From a checkpoint of a small transformer trained on Wikipedia: MLP 2048 SwiGLU.
MLP neurons of a small language model. Each row is named by its layer, matrix (gate and up: input weights) and neuron, and shows model dimensions 256-319. Each number is 200 + 40 x the weight over its row's rms, rounded and kept within 0 to 999. A neuron's up and down rows have the sign that makes its largest values positive.
A block is one neuron, or neurons of one layer that tend to fire together. Before each block is what it responds to, as a language model described it from the Wikipedia text at the highest values.

Responds to: Locative prepositions at/in. Prepositions at and in opening a location or time phrase after a clause, e.g. at the time, at least, at Stanford, in jail.
L5.gate32,155,209,218,227,219,261,271,144,207,221,227,166,166,161,229,212,215,172,183,260,186,172,248,150,135,243,162,176,274,232,273,173,211,173,112,185,220,124,197,192,255,216,205,200,226,134,225,131,217,171,213,136,189,289,138,240,202,235,180,174,149,169,180,167
L5.up32,147,191,196,132,189,263,156,291,163,248,160,195,222,177,187,153,251,103,253,187,218,189,187,188,203,188,243,219,160,196,198,135,209,212,238,187,178,161,208,104,223,244,183,130,166,167,197,222,196,321,214,279,245,179,225,147,151,196,209,137,190,256,151,276

Responds to: U.S. national/place markers. Tokens inside U.S. country and place names, mostly the period in "U.S.", plus States, D.C., American, and state names like Kansas and Ohio; weaker on other nationality words and table numbers.
L5.gate292,225,147,196,230,203,229,237,108,161,211,208,236,254,177,187,95,142,317,276,213,168,234,163,132,197,86,194,208,181,172,206,183,174,176,204,200,187,281,268,146,211,203,206,237,170,161,176,222,150,193,173,211,182,151,156,148,223,193,94,165,206,173,186,291
L5.up292,198,235,205,230,200,154,212,176,223,191,176,215,173,166,215,191,187,231,252,129,221,199,171,201,170,235,325,217,235,225,284,227,194,210,234,270,158,162,167,237,222,172,250,211,160,179,202,193,232,182,183,214,188,220,169,256,245,141,196,209,227,216,174,192

Responds to: Name-completing word pieces. Later word pieces that complete a multi-token proper name, mostly first names opening biography leads (Nic|las, Jay|den, Sébast|ien), also foreign place names and terms (Iber|ia, Joaqu|in).
L2.gate275,226,253,270,209,226,201,268,240,223,174,130,213,249,154,153,192,193,226,166,202,210,254,247,214,125,249,193,229,212,190,189,242,190,195,148,175,284,212,230,202,209,208,162,269,152,259,200,206,196,187,153,211,185,240,196,227,186,146,260,255,182,199,188,189
L2.up275,197,142,204,207,186,210,105,169,215,209,234,220,279,152,167,106,131,238,280,233,211,209,177,168,179,138,287,204,246,242,134,238,197,246,193,259,195,215,237,271,131,237,207,227,221,130,259,205,190,155,253,189,182,137,138,173,191,147,201,173,215,180,214,214
L2.gate343,176,252,203,191,189,180,208,228,211,184,231,227,168,176,263,203,134,226,185,271,245,267,230,199,223,239,168,245,238,225,172,208,190,212,214,195,224,155,215,213,196,257,137,212,209,191,223,204,266,216,250,185,179,214,175,246,186,230,243,186,259,255,141,189
L2.up343,238,182,134,193,140,150,215,180,257,203,165,157,254,214,243,253,213,203,214,216,214,210,194,240,233,284,199,207,222,166,136,224,146,191,217,193,143,149,318,185,208,208,186,184,214,196,234,177,228,213,263,202,196,124,244,137,170,243,202,133,196,197,142,247
L2.gate1086,231,200,161,163,192,184,158,144,240,190,225,187,196,212,175,212,229,214,171,146,146,213,161,108,240,169,170,169,223,238,169,198,186,229,126,204,202,157,229,202,209,169,190,200,157,297,242,254,204,146,140,196,193,192,228,176,150,181,233,234,255,219,233,155
L2.up1086,218,271,174,134,191,237,195,279,254,247,216,140,165,180,243,201,217,177,209,243,170,153,217,223,251,135,154,195,222,183,197,137,176,195,171,196,229,187,209,268,219,256,160,251,241,183,226,82,198,180,225,273,203,196,141,259,211,179,184,223,221,181,169,216
L2.gate1333,261,279,150,243,196,202,159,244,285,232,181,164,225,235,147,216,252,197,206,196,205,226,190,194,123,189,161,207,168,186,245,263,225,218,122,217,289,192,178,241,207,221,145,205,163,117,243,173,201,162,229,123,190,220,186,275,241,230,220,171,213,114,212,219
L2.up1333,203,178,220,185,186,170,212,185,139,148,199,177,191,150,212,207,153,175,238,214,140,228,141,199,206,283,253,200,240,215,213,190,160,247,227,164,194,199,172,198,136,228,214,173,163,169,143,209,203,239,216,226,209,227,237,206,295,208,193,214,201,199,181,119
L2.gate1556,179,179,183,123,175,160,212,328,217,127,129,175,192,226,205,211,300,290,269,275,167,203,178,212,230,188,194,181,185,208,280,176,140,198,209,259,173,102,213,180,206,208,161,168,143,173,210,171,180,232,150,219,92,202,210,206,187,221,255,173,158,175,220,220
L2.up1556,205,206,244,191,215,187,171,141,175,256,206,194,182,154,223,240,205,264,218,155,211,274,198,135,201,152,247,168,274,242,148,194,192,185,219,133,205,130,157,191,247,199,257,171,260,241,241,230,268,137,245,159,166,196,194,143,204,214,164,276,242,162,160,181
L2.gate1672,202,194,159,254,251,185,181,200,327,200,176,203,191,269,181,271,320,192,165,244,258,228,261,241,130,227,171,173,322,257,227,183,202,249,146,158,167,208,319,270,208,239,132,222,196,176,170,210,148,188,150,223,114,214,214,224,247,205,208,202,216,189,211,171
L2.up1672,172,194,201,225,250,128,193,136,272,189,249,121,188,243,232,137,142,258,270,277,135,236,188,244,149,278,251,214,192,160,151,197,255,200,169,192,143,179,193,74,233,156,160,209,223,180,215,216,242,247,292,188,181,200,184,150,237,205,235,193,202,233,161,198
L2.gate1805,263,136,154,190,203,188,242,253,132,216,183,154,209,187,182,220,187,212,149,189,154,161,190,234,213,252,269,169,155,217,270,170,218,223,169,189,263,164,179,195,210,235,214,215,239,217,258,172,164,117,154,160,200,148,227,165,112,197,188,201,206,220,164,339
L2.up1805,238,229,305,111,127,134,243,200,158,145,181,206,245,124,265,266,172,155,204,196,255,213,214,205,185,262,188,266,167,226,225,250,198,193,187,252,187,211,202,139,167,214,194,134,185,236,194,153,187,181,127,215,228,153,223,211,160,145,192,262,244,159,184,232
L2.gate2013,175,238,171,247,237,185,186,174,230,193,190,181,221,111,278,204,248,176,195,195,147,228,216,195,162,294,163,195,174,237,161,195,218,221,242,158,297,130,173,225,261,237,176,201,266,240,178,213,256,200,175,127,214,241,117,219,281,175,131,157,225,217,208,151
L2.up2013,175,182,208,107,192,264,157,162,281,206,148,215,228,168,167,132,263,155,113,265,208,220,267,269,251,209,171,146,230,239,193,232,244,257,204,214,243,256,259,182,248,188,140,230,169,189,238,203,228,197,155,214,224,195,154,195,232,176,205,179,253,240,305,221

Responds to: Spatial/directional prepositions. Prepositions of location or movement such as in, to, into, from, mostly after verbs like fled, exiled, born, or sentence-initial In.
L3.gate322,125,208,184,120,198,224,210,204,234,185,258,108,154,230,215,206,214,203,224,247,173,186,197,210,208,233,191,203,145,251,236,225,174,239,115,198,210,218,199,179,236,267,205,206,146,176,260,175,234,144,113,213,193,98,182,204,266,147,168,139,201,183,164,175
L3.up322,216,228,226,158,223,258,221,250,272,183,156,229,147,169,246,254,217,198,253,188,248,185,176,214,262,220,207,174,182,264,158,233,258,193,190,174,182,159,188,216,210,241,108,139,190,176,217,173,277,222,191,165,174,187,158,260,180,174,128,245,240,180,225,166
L3.gate589,260,271,188,177,192,135,209,253,258,203,148,135,157,260,204,167,203,218,160,176,177,227,191,151,233,216,264,151,206,138,197,195,192,227,147,155,233,204,183,228,261,200,310,128,194,248,206,209,200,234,194,118,213,170,163,189,170,195,266,212,212,236,170,269
L3.up589,213,189,142,186,217,188,226,225,229,198,160,306,202,218,229,134,137,197,200,236,199,219,241,239,276,266,179,187,204,119,234,178,154,228,214,126,155,122,208,199,183,269,170,194,247,171,221,219,251,160,234,269,231,184,203,181,189,166,148,151,224,217,196,281
L3.gate625,268,158,243,205,239,258,171,173,242,166,228,202,165,167,170,194,261,144,106,240,213,204,160,244,164,212,154,256,174,219,150,183,185,200,162,188,235,230,209,241,215,185,179,186,151,204,196,227,224,236,227,180,152,201,220,192,228,250,154,189,158,183,182,185
L3.up625,215,212,263,201,177,165,214,209,230,164,175,190,207,263,225,183,154,263,214,179,179,223,164,192,163,252,202,197,185,228,203,160,150,211,156,168,245,208,172,188,140,230,185,233,234,173,212,152,204,192,180,268,242,199,212,196,256,198,194,129,156,167,189,233
L3.gate1081,159,233,216,195,244,251,249,154,218,168,130,212,147,218,191,206,228,159,232,209,222,170,196,162,237,253,163,196,149,216,198,183,238,177,215,207,217,200,154,229,159,208,215,143,177,190,192,253,280,260,214,196,234,223,163,146,189,192,243,116,279,169,212,180
L3.up1081,227,186,190,105,216,170,222,85,257,185,209,153,177,220,256,190,244,231,209,193,187,261,282,158,199,162,240,259,253,219,205,244,221,156,177,226,232,191,95,246,172,231,257,166,221,174,208,168,187,212,211,184,245,189,159,264,175,243,152,174,233,187,194,183
L3.gate1428,134,200,259,153,202,186,224,234,239,200,247,171,198,221,271,220,246,189,209,210,205,239,219,276,168,232,125,255,231,214,200,204,215,247,249,201,179,234,208,218,188,205,257,180,243,189,201,196,188,223,243,218,230,204,199,177,231,243,195,159,215,110,120,189
L3.up1428,203,227,223,217,221,195,181,157,169,213,216,183,212,194,182,188,249,240,87,179,205,209,306,218,162,214,218,245,247,196,179,243,127,165,229,253,134,217,157,197,133,255,177,159,182,91,205,236,177,301,147,221,255,187,164,261,242,283,219,211,180,188,222,217
L3.gate1717,256,209,178,202,220,198,221,253,251,160,175,256,189,228,142,153,248,211,211,235,182,243,267,159,140,243,243,228,169,252,197,216,222,196,169,164,212,198,193,198,239,204,157,219,233,205,224,108,187,218,155,150,124,213,232,213,184,214,193,193,222,146,203,186
L3.up1717,244,184,208,204,189,222,199,221,201,196,123,255,263,175,203,206,209,252,244,123,187,216,169,178,189,207,185,283,273,236,264,194,247,221,238,236,225,230,188,199,156,206,166,189,231,135,199,185,215,212,197,171,185,187,225,274,235,148,64,207,189,186,165,233
L3.gate1873,177,186,208,214,177,192,177,190,181,157,185,178,290,237,199,150,193,213,126,207,260,217,173,234,204,177,204,259,212,158,229,236,173,149,247,153,229,214,148,195,171,195,214,164,179,188,184,188,191,179,236,199,266,224,175,202,147,243,248,170,174,203,212,169
L3.up1873,211,235,183,245,190,180,218,182,272,256,264,194,288,232,198,150,174,221,156,198,214,177,233,206,139,219,235,220,220,208,207,222,267,285,136,248,213,181,268,177,239,231,200,169,141,211,152,212,233,178,204,190,150,91,156,245,249,183,96,176,181,119,147,135
L3.gate1912,169,179,142,179,174,173,216,173,189,278,190,214,201,183,215,161,187,219,237,168,276,202,186,227,103,197,186,237,214,261,138,177,231,255,116,196,255,124,215,152,204,184,214,143,197,197,217,204,172,112,208,183,190,165,180,160,235,238,207,227,181,231,171,202
L3.up1912,200,195,270,210,223,211,198,207,222,207,219,179,141,209,205,176,167,168,226,170,183,222,181,228,147,220,241,171,188,200,183,168,218,291,178,143,265,211,176,172,231,219,202,224,143,248,177,220,202,249,210,172,254,328,180,117,167,220,234,217,161,205,206,166

Responds to: United States completion. Mostly States after United, plus other country and region names such as Kingdom after United, York after New, US, Asia and Asian, often in infoboxes and tables.
L3.gate376,205,286,249,197,159,195,190,142,166,159,219,184,187,226,239,196,250,182,246,137,233,221,162,217,232,212,160,257,139,175,137,109,171,189,231,279,158,222,168,215,171,284,215,203,162,293,196,217,157,217,142,191,183,200,196,160,179,184,202,187,208,175,178,183
L3.up376,229,192,203,263,212,213,233,120,174,253,187,183,198,257,221,216,284,254,178,185,212,170,219,65,202,256,254,201,290,168,177,191,192,210,244,179,167,197,245,134,199,195,218,178,230,233,192,146,191,264,154,221,226,196,183,216,162,187,142,205,290,296,155,137
L3.gate429,166,172,171,186,234,182,141,166,226,217,171,174,265,174,275,225,149,186,207,155,287,211,198,216,203,211,273,161,243,183,178,178,197,257,279,280,223,157,244,169,179,170,136,189,197,164,148,187,184,162,197,249,212,165,161,193,236,222,188,157,172,210,175,272
L3.up429,202,172,172,152,206,185,195,121,253,249,191,190,120,67,234,224,199,148,201,176,269,177,206,202,256,220,221,187,182,180,236,200,168,327,220,268,167,147,191,168,173,163,199,226,233,196,190,140,184,185,171,170,205,157,224,154,320,216,156,148,219,210,104,198
L3.gate602,268,202,147,222,186,211,208,168,246,142,169,243,193,171,168,194,195,204,181,120,140,243,199,211,144,315,225,206,206,248,234,229,238,223,209,214,232,191,219,220,138,215,156,215,172,215,197,193,182,187,226,260,172,146,171,235,285,163,212,193,192,219,276,209
L3.up602,198,126,191,214,219,241,227,143,208,259,190,183,152,175,201,146,136,275,199,158,177,140,174,223,250,199,208,100,220,147,161,137,211,239,237,280,211,251,219,182,224,222,234,202,200,208,103,205,183,170,151,230,276,228,195,185,294,205,193,211,216,203,223,134
L3.gate609,229,209,250,192,240,239,212,260,134,140,210,185,90,168,154,228,184,188,288,276,205,206,201,223,118,237,122,177,283,154,254,168,208,168,172,220,228,221,197,247,195,236,143,209,189,92,162,171,115,187,191,196,227,159,123,193,140,239,229,135,202,226,188,219
L3.up609,134,169,185,235,170,205,207,175,234,196,193,221,225,138,171,224,185,274,290,206,193,193,154,209,191,225,214,192,233,182,184,194,182,238,187,220,173,183,268,203,212,276,198,207,291,240,240,116,158,153,182,155,225,270,162,172,143,266,211,183,216,192,181,276
L3.gate1063,241,237,188,249,143,181,194,203,220,226,156,148,211,194,199,156,202,190,223,133,251,286,175,207,170,124,265,254,181,207,175,258,252,259,134,187,128,177,229,172,190,218,185,176,184,208,283,211,223,218,194,211,260,159,240,229,180,246,174,173,182,209,177,207
L3.up1063,233,159,191,208,165,203,212,184,259,255,173,217,191,253,264,184,175,210,131,152,167,220,224,164,203,226,233,169,226,213,200,190,287,163,185,189,121,128,212,180,178,210,169,248,198,180,202,158,207,199,146,196,139,196,190,207,191,146,214,184,266,160,280,168
L3.gate1242,224,163,187,169,172,178,239,184,138,169,245,237,202,161,196,199,174,228,177,202,171,196,272,116,170,202,135,182,252,190,229,237,284,240,260,273,177,192,222,234,208,182,253,203,230,135,201,182,154,174,269,130,198,146,141,191,150,158,133,136,171,184,202,249
L3.up1242,215,309,204,237,200,190,166,203,171,187,171,212,188,260,178,214,209,179,170,135,193,142,231,200,218,200,204,265,209,183,117,179,185,220,184,130,174,259,212,242,247,203,160,190,208,149,124,136,225,249,200,199,194,170,227,167,210,223,204,220,185,212,180,274
L3.gate1416,224,213,185,284,194,201,223,243,115,201,195,126,160,198,185,198,213,192,254,229,225,214,263,226,214,269,171,157,222,184,153,187,192,204,139,179,215,154,168,241,229,207,238,195,234,162,151,169,214,201,273,199,153,215,165,231,302,164,140,245,263,156,150,219
L3.up1416,166,142,199,170,243,203,155,215,224,251,149,183,235,273,223,244,144,168,214,204,264,260,226,224,225,203,169,186,147,212,224,172,193,168,182,336,148,251,251,223,181,167,192,190,244,178,173,196,156,181,129,255,184,143,181,260,237,224,227,220,223,226,237,206
L3.gate1799,210,215,233,190,156,217,239,221,173,163,235,194,220,196,164,231,207,173,259,177,210,182,202,201,212,212,240,172,230,218,152,153,179,216,228,170,146,232,223,156,172,272,176,162,197,193,230,116,151,133,256,299,234,152,66,192,235,251,167,149,174,139,228,194
L3.up1799,263,174,166,327,174,233,346,158,187,289,176,178,211,200,225,201,208,206,159,222,169,142,192,214,148,195,177,186,156,159,153,184,202,201,210,138,237,244,251,223,201,149,222,205,250,215,176,213,264,178,198,203,207,204,166,189,200,135,162,159,240,152,148,203

Responds to: Personal first names. Given names, or their end word-pieces, just before a surname in tables, lists and biographies, such as Af-onso, Iv-ana, Carlo, Robert.
L5.gate1712,262,199,202,165,286,166,249,187,227,198,231,147,286,225,219,154,237,209,208,185,202,180,129,294,202,230,187,191,225,182,182,114,181,261,227,206,287,213,186,235,182,209,182,290,256,198,205,136,211,135,117,239,224,179,117,152,187,210,209,221,184,214,245,153
L5.up1712,129,187,205,164,165,239,158,243,211,211,238,130,229,216,215,172,222,161,247,182,179,279,241,212,135,176,212,154,182,214,211,127,219,222,148,172,112,125,201,218,208,176,183,201,176,172,205,224,181,119,197,211,250,190,232,190,158,210,249,220,189,193,105,253

Responds to: Locative/directional prepositions. Prepositions such as to, in, from, into that follow motion or location verbs, strongest after "returned"/"moved back", e.g., returned to, born in.
L2.gate66,263,163,245,154,173,233,220,136,204,281,203,215,287,124,157,151,108,165,164,243,278,99,116,81,149,242,191,184,210,219,224,192,271,161,189,174,194,302,232,237,258,212,176,178,226,216,233,145,203,177,175,181,176,253,239,187,251,201,152,255,193,167,231,117
L2.up66,203,158,203,158,173,151,201,186,227,219,201,153,206,197,181,166,213,176,233,192,227,219,167,187,160,211,231,223,193,192,210,281,255,154,205,149,112,228,213,199,227,192,129,151,186,163,162,141,207,141,202,261,158,250,201,169,132,256,219,273,215,164,189,154
L2.gate90,303,161,219,244,178,216,161,165,254,149,191,171,157,190,162,184,215,186,175,198,171,270,153,107,238,241,203,210,199,294,238,221,165,136,231,239,181,174,145,222,256,212,227,117,185,249,205,187,106,294,140,191,188,299,196,222,275,199,283,157,215,243,137,177
L2.up90,211,245,174,245,214,219,168,230,228,216,264,132,188,193,159,188,277,156,269,152,176,188,205,168,279,204,204,284,165,225,229,240,201,213,175,234,195,210,142,212,249,195,213,242,207,233,103,156,189,220,239,167,151,218,163,227,255,262,184,222,186,142,199,174
L2.gate444,202,239,184,218,234,254,175,202,259,265,197,153,182,249,238,146,246,160,176,169,176,142,192,237,236,230,226,210,160,188,224,142,145,257,96,171,199,205,180,133,129,255,241,166,261,204,194,214,219,197,237,202,177,195,195,206,213,228,201,249,209,237,103,121
L2.up444,149,193,226,185,234,265,238,210,179,194,203,208,244,126,196,229,176,144,203,145,229,187,177,188,238,203,254,249,158,174,268,143,176,258,127,145,210,185,179,155,249,204,206,105,172,283,156,183,228,219,214,209,229,102,192,179,193,162,209,226,197,235,179,169
L2.gate710,240,190,176,236,187,126,267,224,261,190,241,176,209,179,214,158,165,157,144,183,154,196,209,166,179,220,216,146,197,162,223,174,233,258,127,234,176,165,122,160,289,172,209,195,126,249,180,208,214,191,166,243,233,241,167,244,220,203,101,239,192,197,150,279
L2.up710,170,202,177,225,214,215,219,313,165,172,231,211,238,201,206,192,267,163,180,217,164,210,258,212,279,164,188,243,229,204,207,218,230,205,232,167,241,194,227,212,219,282,250,192,207,234,211,171,241,181,190,137,167,176,188,288,218,236,140,173,302,157,199,181
L2.gate766,214,192,226,152,224,217,166,229,252,164,236,236,168,225,191,178,231,218,193,193,190,181,329,197,139,219,207,273,164,258,234,258,254,211,120,183,187,191,184,178,139,201,123,130,181,216,195,161,251,136,246,165,267,154,172,202,243,297,184,185,187,169,219,204
L2.up766,233,185,163,176,225,183,194,153,245,270,227,194,247,223,173,159,185,126,214,186,256,175,262,239,188,231,123,225,181,218,243,195,194,236,194,209,234,207,196,242,201,196,144,199,181,197,222,240,224,157,192,206,159,166,180,311,233,191,194,242,235,192,91,179
L2.gate1311,199,182,171,283,274,217,182,130,149,257,164,203,233,187,240,235,122,257,263,153,209,189,178,236,198,224,200,224,234,247,170,233,164,157,263,200,230,225,197,140,178,202,175,210,152,263,219,201,77,219,239,201,199,229,229,227,233,273,246,248,236,230,145,245
L2.up1311,188,199,209,158,246,177,129,134,151,209,180,212,173,119,248,203,136,136,188,180,213,233,147,217,194,239,240,190,180,212,180,125,152,202,309,178,229,84,154,179,195,274,176,194,179,130,215,176,151,244,117,248,185,195,226,221,195,176,194,244,207,215,186,218
L2.gate1506,146,185,159,234,191,240,187,257,241,188,272,136,146,163,244,192,181,221,199,172,176,154,201,226,155,227,139,209,188,225,231,205,122,324,242,178,208,246,219,81,174,217,184,218,214,180,205,236,213,207,266,148,241,215,192,196,177,190,142,171,188,157,160,216
L2.up1506,187,180,186,234,230,257,125,195,159,193,224,155,184,262,218,152,185,173,193,180,252,193,162,171,181,185,166,232,197,269,190,239,146,238,186,92,216,156,221,260,188,217,143,162,235,180,236,265,249,158,181,166,203,169,193,215,138,157,156,236,251,207,278,184
L2.gate1973,178,117,176,195,214,215,202,177,237,229,204,242,283,219,194,128,203,150,200,196,216,146,225,248,193,267,222,223,135,189,185,259,211,175,114,162,194,299,220,141,210,192,184,211,212,213,219,188,241,196,233,261,232,195,227,189,186,208,183,211,217,239,158,152
L2.up1973,164,236,194,182,205,264,179,199,185,220,204,252,179,149,200,186,225,275,258,145,183,197,156,219,165,187,183,241,177,242,170,191,274,192,164,179,216,171,225,185,239,156,187,205,219,213,274,198,175,124,208,268,160,207,229,196,237,111,199,134,161,187,250,194

Responds to: Country and place names. Final token of country, state, region or city names, especially States in United States, plus York, Kingdom, Bengal, and the period in U.S.
L2.gate100,200,190,210,198,173,145,153,124,225,163,217,140,247,167,214,192,226,189,197,160,116,205,147,262,184,186,202,209,233,278,234,221,176,146,222,235,204,212,164,281,208,239,154,215,193,218,220,214,228,176,134,239,177,197,130,194,230,226,213,204,134,169,207,183
L2.up100,212,287,162,271,227,206,210,271,224,126,184,238,172,255,245,121,259,200,173,191,172,231,181,247,220,217,230,205,221,208,199,195,137,132,161,252,197,149,181,243,195,150,199,190,189,174,165,168,186,186,114,254,274,165,237,215,173,146,268,143,199,190,233,185
L2.gate328,173,255,202,212,179,144,198,228,217,230,220,260,120,255,229,204,180,164,260,145,194,178,172,228,171,206,200,183,193,189,244,212,248,256,186,185,172,267,184,158,280,247,227,232,167,219,216,181,151,149,236,134,145,179,217,206,214,146,203,169,198,142,171,220
L2.up328,199,174,201,224,187,201,172,86,229,192,205,236,220,169,260,185,152,173,200,271,165,159,170,230,182,150,229,204,277,142,206,242,178,247,173,205,147,254,219,215,199,131,198,244,225,177,233,249,178,178,233,255,199,174,197,201,183,190,173,169,125,222,253,248
L2.gate501,140,227,183,91,253,193,232,130,144,163,202,229,277,251,215,204,221,206,238,92,175,205,159,216,71,329,303,224,140,213,237,101,277,223,193,171,242,265,163,215,146,225,226,243,157,208,128,207,227,166,250,246,109,161,205,143,190,261,172,187,275,252,196,203
L2.up501,200,165,225,191,208,249,198,174,102,224,281,202,102,144,169,212,107,227,229,149,233,176,200,171,214,187,248,224,183,108,227,221,176,117,200,205,126,216,210,197,184,142,261,247,226,193,168,187,103,184,261,247,193,197,139,172,159,230,244,170,238,243,178,172
L2.gate602,219,202,199,240,190,166,137,164,233,153,256,125,178,183,128,184,337,176,203,230,240,178,147,143,223,201,181,266,229,195,235,214,162,244,119,186,152,232,258,237,188,192,196,86,229,193,175,220,187,127,163,199,240,195,192,146,223,178,191,193,224,206,251,264
L2.up602,227,235,182,194,224,103,204,180,211,159,172,148,218,170,142,151,290,228,209,242,206,193,189,257,144,207,246,170,170,192,202,302,226,138,198,264,207,256,146,172,225,251,201,208,220,172,210,110,176,183,201,264,222,353,190,242,234,234,216,208,175,179,151,150
L2.gate1075,201,165,182,259,238,217,195,202,274,207,222,214,211,196,144,211,207,174,269,162,217,148,200,218,135,215,255,200,187,154,217,133,161,233,163,282,148,201,165,210,182,208,209,162,156,224,156,170,131,225,179,264,194,123,177,246,264,194,149,186,159,191,174,209
L2.up1075,160,191,261,215,243,224,131,148,278,192,138,243,227,212,209,163,176,209,235,205,191,171,194,148,226,190,181,212,199,188,228,226,162,177,176,122,154,202,176,207,146,209,186,114,217,85,226,221,212,189,157,170,250,186,210,156,249,228,208,165,166,201,241,221
L2.gate1319,200,213,188,252,253,165,176,225,230,159,207,192,239,239,207,152,183,264,229,190,175,146,205,199,177,231,222,193,200,129,187,174,247,197,210,178,180,285,263,216,198,238,206,227,243,237,244,210,144,228,165,299,171,207,188,175,207,221,196,204,266,155,223,224
L2.up1319,214,155,165,275,164,231,193,159,180,204,214,211,186,271,186,183,201,249,145,160,203,275,205,219,167,245,239,196,190,221,191,190,236,175,199,223,251,228,201,260,202,226,155,171,166,233,138,169,255,218,199,206,189,206,190,212,219,185,162,269,213,192,180,190
L2.gate1747,202,261,156,138,216,147,157,185,240,187,211,179,193,199,242,225,126,215,199,225,201,186,136,158,130,201,232,174,248,170,201,129,262,208,143,211,145,272,273,245,209,154,260,202,245,175,196,158,175,98,192,189,221,216,220,170,195,214,180,220,199,227,201,237
L2.up1747,199,187,202,160,129,193,188,188,255,169,220,238,158,213,189,143,206,209,207,227,227,228,164,177,236,215,232,207,191,233,134,157,204,201,200,223,186,241,178,259,219,226,206,145,162,271,240,200,176,205,207,212,301,256,175,201,202,221,252,180,221,133,160,203
L2.gate2024,235,273,172,241,307,199,255,180,256,158,233,228,218,180,230,198,197,193,253,215,168,225,118,210,171,228,125,243,289,214,249,226,222,173,194,194,171,261,295,191,192,262,201,120,198,215,244,193,196,136,227,179,193,205,199,198,235,232,207,157,209,232,192,240
L2.up2024,209,227,162,232,222,152,200,139,260,189,270,213,200,188,148,180,239,129,200,224,217,193,129,208,215,225,242,241,221,220,270,123,261,182,197,174,189,200,241,154,165,267,147,133,214,206,175,141,212,208,196,185,129,238,185,156,266,244,189,237,184,250,157,232

Responds to: Personal first names. Given names, or their final word pieces, opening a full name inside lists, tables and credits, such as Tony Rivers, Enrique, Michael MacKenzie.
L3.gate354,197,160,137,188,225,224,246,186,206,255,201,194,188,203,214,210,204,194,262,207,219,235,201,217,240,192,145,227,253,135,163,251,184,214,198,220,242,229,211,226,259,189,169,145,201,190,145,181,180,114,235,129,220,190,164,183,253,197,216,166,204,233,215,172
L3.up354,168,215,136,232,223,137,155,195,251,145,208,184,162,176,196,198,238,239,208,205,201,189,227,171,204,165,243,220,190,216,220,261,148,236,232,243,272,222,151,208,263,266,177,186,180,281,148,209,175,214,121,229,222,170,197,218,205,231,209,202,246,186,227,270
L3.gate431,265,183,192,140,100,145,224,206,190,232,157,199,235,192,216,147,232,120,183,249,180,170,199,241,250,233,145,183,185,174,201,135,214,219,235,223,235,163,281,235,158,236,215,144,182,241,222,230,198,201,237,176,195,166,157,127,149,232,148,238,200,228,256,174
L3.up431,234,209,148,203,192,231,223,172,185,209,143,205,237,143,137,202,134,205,276,205,166,272,219,124,190,218,163,153,169,144,269,241,163,140,180,225,228,100,207,253,146,180,208,164,204,173,110,223,116,147,169,203,189,237,213,157,204,184,154,253,156,117,140,237
L3.gate517,192,183,143,221,245,186,186,152,241,201,183,205,256,117,245,150,212,217,190,189,211,251,194,213,185,218,195,274,280,154,189,213,180,217,232,255,248,246,279,221,154,174,176,279,125,230,188,145,179,145,221,207,233,132,158,188,163,152,169,238,228,286,235,208
L3.up517,231,178,213,239,246,146,202,169,233,171,178,198,198,140,203,160,221,167,209,206,178,201,187,223,173,182,261,232,267,229,184,228,159,243,230,246,237,249,248,242,149,149,205,182,169,254,281,196,252,199,135,202,193,142,158,199,252,163,115,210,181,283,188,219
L3.gate819,198,181,137,143,188,164,163,203,169,187,218,196,140,177,178,135,200,228,142,238,189,186,107,171,143,289,220,198,234,228,236,202,223,206,202,202,230,168,195,283,178,270,198,76,237,203,223,198,134,128,244,116,233,202,201,109,209,216,171,235,163,161,198,210
L3.up819,210,189,213,270,195,184,150,200,251,297,262,175,240,210,216,191,230,228,134,244,183,250,309,128,168,345,192,251,217,203,200,236,224,200,213,209,223,141,130,237,300,178,151,245,262,239,145,209,225,204,183,229,244,187,186,234,200,210,105,177,278,213,276,211
L3.gate1049,221,231,177,185,221,210,207,162,244,148,179,198,226,200,167,180,227,213,193,177,179,269,217,176,154,225,236,225,153,253,215,199,247,143,205,192,150,183,216,211,235,235,197,320,238,200,182,205,165,153,228,206,242,210,159,197,249,222,211,150,253,208,255,252
L3.up1049,194,166,264,186,261,168,208,209,188,191,140,212,175,156,178,114,219,211,263,295,211,285,237,241,178,141,113,191,263,251,166,227,218,162,242,212,233,118,166,291,209,190,165,250,259,221,189,221,154,164,246,264,261,276,242,144,263,206,207,227,270,243,196,251
L3.gate1195,288,211,147,249,166,122,167,199,272,183,219,141,201,215,183,101,261,176,245,231,189,230,155,218,188,162,202,189,242,237,226,230,176,222,195,209,166,265,239,262,200,273,167,222,240,200,154,219,179,199,189,142,231,175,251,239,260,224,193,225,183,180,155,234
L3.up1195,195,143,127,208,187,225,175,126,181,203,212,191,185,219,222,151,221,164,198,177,180,180,186,260,148,216,196,177,197,240,157,246,202,195,153,184,204,214,171,192,249,218,190,198,189,235,227,221,176,121,229,198,245,249,202,211,206,194,161,98,203,199,202,200
L3.gate1202,174,181,172,208,263,261,203,154,237,226,110,152,236,89,193,197,233,149,168,218,204,230,180,165,191,203,196,193,239,132,186,226,249,175,184,230,248,295,219,177,257,148,227,231,188,142,216,221,162,168,178,228,247,158,237,108,255,165,159,207,215,221,203,170
L3.up1202,258,70,158,207,228,236,187,180,231,221,168,199,129,110,231,188,149,167,249,252,239,210,233,209,195,171,197,221,182,212,196,165,228,226,170,196,199,180,210,210,218,173,220,272,211,209,243,203,162,159,167,245,161,159,212,244,184,233,245,229,251,278,160,256
L3.gate1229,274,184,165,103,169,225,191,151,174,205,171,201,164,181,217,170,270,135,179,174,228,213,198,202,188,186,199,217,145,227,175,194,203,213,204,195,189,195,244,241,166,208,188,207,181,246,105,204,266,157,190,213,229,179,174,137,133,219,171,229,219,152,226,243
L3.up1229,233,173,206,177,181,204,238,126,134,240,204,205,210,128,228,171,194,187,241,291,180,189,199,190,234,172,123,227,255,256,195,225,199,209,261,203,172,233,168,223,204,216,131,204,209,163,159,166,218,255,209,163,139,193,232,159,130,205,248,179,240,173,184,181